config = dict(
    n_layer=19,
    n_head=6,
    head_dim=64,
    vocab_size=4096,
    norm='layernorm',
    attn_scale=0.195,
    init_std_o=0.00372,
    init_out_by_depth=True,
    lr=0.00125,
    lr_head=0.00587,
    warmup_steps=284,
    decay_shape='pow',
    dataset='wikipedia_en',
)
MLP neurons of a small language model. Each row is named by its layer, matrix (down: output weights) and neuron, and shows model dimensions 16-79. Each number is 50 + 15 x the weight over its row's rms, rounded and kept within 0 to 99.
A block is one neuron, or neurons of one layer that tend to fire together. After each block is what it responds to, as a language model described it from the Wikipedia text at the highest values.

L2.down182:39 38 30 51 43 31 58 41 45 41 56 36 65 54 55 52 25 37 65 49 41 65 39 65 42 28 54 51 64 73 55 47 37 61 59 76 45 23 62 57 30 72 44 36 39 88 30 57 38 33 62 64 64 39 44 49 52 51 53 43 61 58 74 69
L2.down702:46 27 31 32 61 30 44 37 19 27 52 33 45 59 40 38 56 35 51 48 43 42 53 58 54 46 71 53 43 69 38 40 54 49 74 58 76 62 57 73 60 51 22 65 81 29 46 47 66 45 39 52 62 38 33 48 65 52 41 45 58 52 79 61
L2.down743:66 47 31 50 41 55 29 20 18 43 39 41 35 37 39 61 40 39 47 34 41 52 59 52 54 59 66 42 31 53 54 56 55 23 59 73 58 36 33 47 72 55 53 50 71 57 46 61 88 00 59 56 53 48 19 42 50 68 65 45 45 50 67 56
L2.down1443:56 53 10 69 25 43 47 13 39 52 55 42 64 34 28 61 62 65 36 67 56 38 41 71 51 36 68 53 40 49 43 45 63 64 79 68 77 20 40 44 83 38 52 74 24 49 46 59 59 50 71 41 40 41 55 45 68 51 44 44 56 43 44 38
Responds to: Letter H token. Standalone h/H tokens, either starting a split word or mid-word in proper names, often in tables: Eind-h-oven, West H-am, Del-h-i, h-url.

L6.down255:44 45 37 61 29 70 65 29 32 30 37 39 64 49 24 59 61 44 33 63 48 54 60 72 64 48 65 53 35 48 40 37 35 31 49 69 78 51 34 61 51 55 48 59 74 52 37 50 38 50 54 57 55 37 42 33 42 27 52 57 58 48 67 49
Responds to: Word-initial W/H letter. Single-letter W or H tokens (sometimes lowercase) that begin a longer word, mostly capitalized names, places and call signs, such as Waterford, Wellington, WEVD, hardware.

L4.down119:60 64 42 24 59 47 59 51 33 28 48 62 65 46 31 30 44 46 64 50 43 16 60 47 52 58 70 60 79 70 63 62 66 44 46 54 36 42 58 32 52 70 53 57 58 57 54 42 62 51 37 57 32 67 54 39 61 41 59 39 67 62 53 67
L4.down1268:57 27 59 50 48 68 54 48 34 42 38 51 30 46 44 41 53 76 49 54 60 47 54 47 29 40 33 43 51 44 36 40 48 60 67 46 78 62 51 34 45 34 47 42 26 55 40 39 37 55 28 32 57 45 62 52 38 61 41 67 53 75 62 50
L4.down1272:64 97 56 34 96 52 61 66 46 51 33 51 44 58 57 53 31 48 50 47 47 45 70 29 44 61 12 56 68 35 40 54 33 50 75 48 43 58 30 59 62 59 44 51 50 48 50 37 43 47 51 33 50 59 72 46 79 56 49 52 55 72 48 44
L4.down1348:64 51 65 52 67 48 37 73 35 49 50 47 46 46 55 80 34 44 36 55 34 57 57 66 43 66 66 44 54 54 49 55 58 53 49 62 64 58 30 48 59 58 30 58 58 52 50 70 53 61 47 55 25 58 58 81 38 35 56 71 50 49 40 25
Responds to: Article boundaries and section breaks. Closing = of a new article title line such as = Kevin Dunn =, plus paragraph breaks before headings or new paragraphs, and infobox keys like Website.

L4.down793:36 54 12 54 71 75 27 73 48 73 83 48 60 43 70 21 51 66 78 37 02 70 50 65 52 49 57 76 53 64 53 44 54 60 69 41 30 38 42 51 35 70 57 76 54 72 56 56 61 64 58 36 74 34 55 61 38 39 78 36 51 53 70 57
L4.down816:41 50 32 72 50 54 59 56 43 80 55 65 54 46 56 60 58 70 58 47 67 36 60 30 44 55 88 45 58 68 34 55 52 30 53 38 48 41 66 65 61 48 21 42 77 57 45 38 45 54 65 42 39 55 52 65 62 56 60 52 43 56 44 34
L4.down967:50 47 23 53 53 50 74 68 41 24 51 78 67 53 65 44 47 73 40 57 60 48 37 52 54 56 45 50 42 48 28 48 94 43 53 56 72 61 53 63 46 90 79 68 22 59 58 36 86 53 50 52 41 51 69 62 47 63 53 44 30 49 70 16
L4.down1514:46 54 32 68 55 65 55 49 47 53 61 41 32 44 55 53 50 70 73 49 58 32 43 56 44 54 86 36 35 39 48 32 63 34 63 36 61 35 74 24 84 32 29 68 38 45 46 54 42 53 81 66 57 69 45 74 28 61 76 52 44 47 63 34
Responds to: Media production credit words. Credit words in film, TV and music entries such as produced, production, directed, television, mostly before "by" or "company:"; also word pieces fil and air.

L2.down153:30 34 67 28 41 40 39 43 42 43 50 62 71 62 52 52 37 35 35 50 39 32 37 52 81 58 51 62 53 50 21 39 53 47 37 44 70 52 48 59 54 49 50 29 36 70 75 19 52 51 45 06 66 66 76 50 46 72 30 52 80 74 51 65
L2.down463:57 58 35 42 51 49 44 55 49 44 46 70 36 84 39 57 46 60 35 58 46 29 45 48 68 74 41 50 35 47 46 54 41 35 53 47 63 47 47 35 58 44 64 66 56 70 52 37 45 45 40 00 51 71 71 64 62 73 18 38 63 32 56 40
L2.down1099:56 66 30 69 49 66 66 56 34 45 49 84 75 50 57 49 62 46 45 47 69 46 18 53 48 41 54 39 28 73 43 60 50 65 32 83 49 64 46 31 27 55 72 26 68 27 22 33 53 34 38 57 77 34 55 69 28 39 46 41 49 72 65 62
L2.down1259:38 54 93 52 47 22 34 62 21 58 45 72 45 34 73 43 54 32 14 52 71 47 41 62 55 33 48 70 43 40 56 67 47 46 53 30 99 81 55 48 32 55 69 32 33 55 40 56 56 34 49 47 52 77 31 48 31 54 39 60 69 50 43 50
Responds to: Title-closing "=" and entity nouns. Fires on the closing = of an article title heading, and on nouns naming the article's entity type, such as the club, the film, the company.

L6.down73:47 74 52 68 68 17 44 34 22 40 73 68 67 63 79 54 25 43 58 49 63 40 43 28 58 32 44 79 42 30 74 37 82 24 55 53 81 57 53 23 61 48 54 41 28 46 28 45 30 39 66 43 55 35 83 69 39 41 42 37 39 47 58 38
Responds to: Creative-work and performance nouns. Nouns and modifiers for works, releases or performances in music, film, TV and sport text, such as series, debut, second single, roles, performed, plus table-cell separators in filmographies.

L4.down396:54 37 29 66 57 62 60 39 36 43 40 30 69 41 42 52 62 44 51 63 50 45 65 61 55 56 64 44 52 60 68 42 52 38 66 54 45 38 48 60 46 39 48 76 65 37 52 65 59 37 37 60 27 29 42 21 68 28 52 45 29 43 44 47
L4.down500:45 55 29 42 62 46 58 38 33 27 53 53 39 47 56 25 42 35 31 45 64 67 32 72 30 45 47 32 35 52 51 52 55 57 46 53 48 35 44 77 53 73 59 72 51 60 46 65 64 39 49 55 58 56 36 41 48 40 48 49 50 58 58 70
L4.down813:60 54 25 41 59 59 57 49 19 49 35 44 67 44 31 64 53 60 42 49 55 60 62 54 74 55 44 53 75 53 44 35 59 49 48 66 50 31 39 45 42 46 53 25 54 46 50 78 30 57 42 63 67 51 39 21 50 43 52 35 56 41 46 31
L4.down981:59 49 27 47 50 60 51 52 56 32 52 54 54 52 33 37 49 41 44 71 50 64 49 79 60 57 75 34 48 46 56 43 58 44 63 57 62 24 18 58 59 48 66 62 47 72 53 53 71 37 34 57 42 40 35 05 47 36 44 40 36 47 23 44
Responds to: Single-letter H/W pieces. Lone h, H, w or W word-piece tokens that start or split a word, mainly in names and lists, as in Hare, Rwanda, Ashwini, wounds.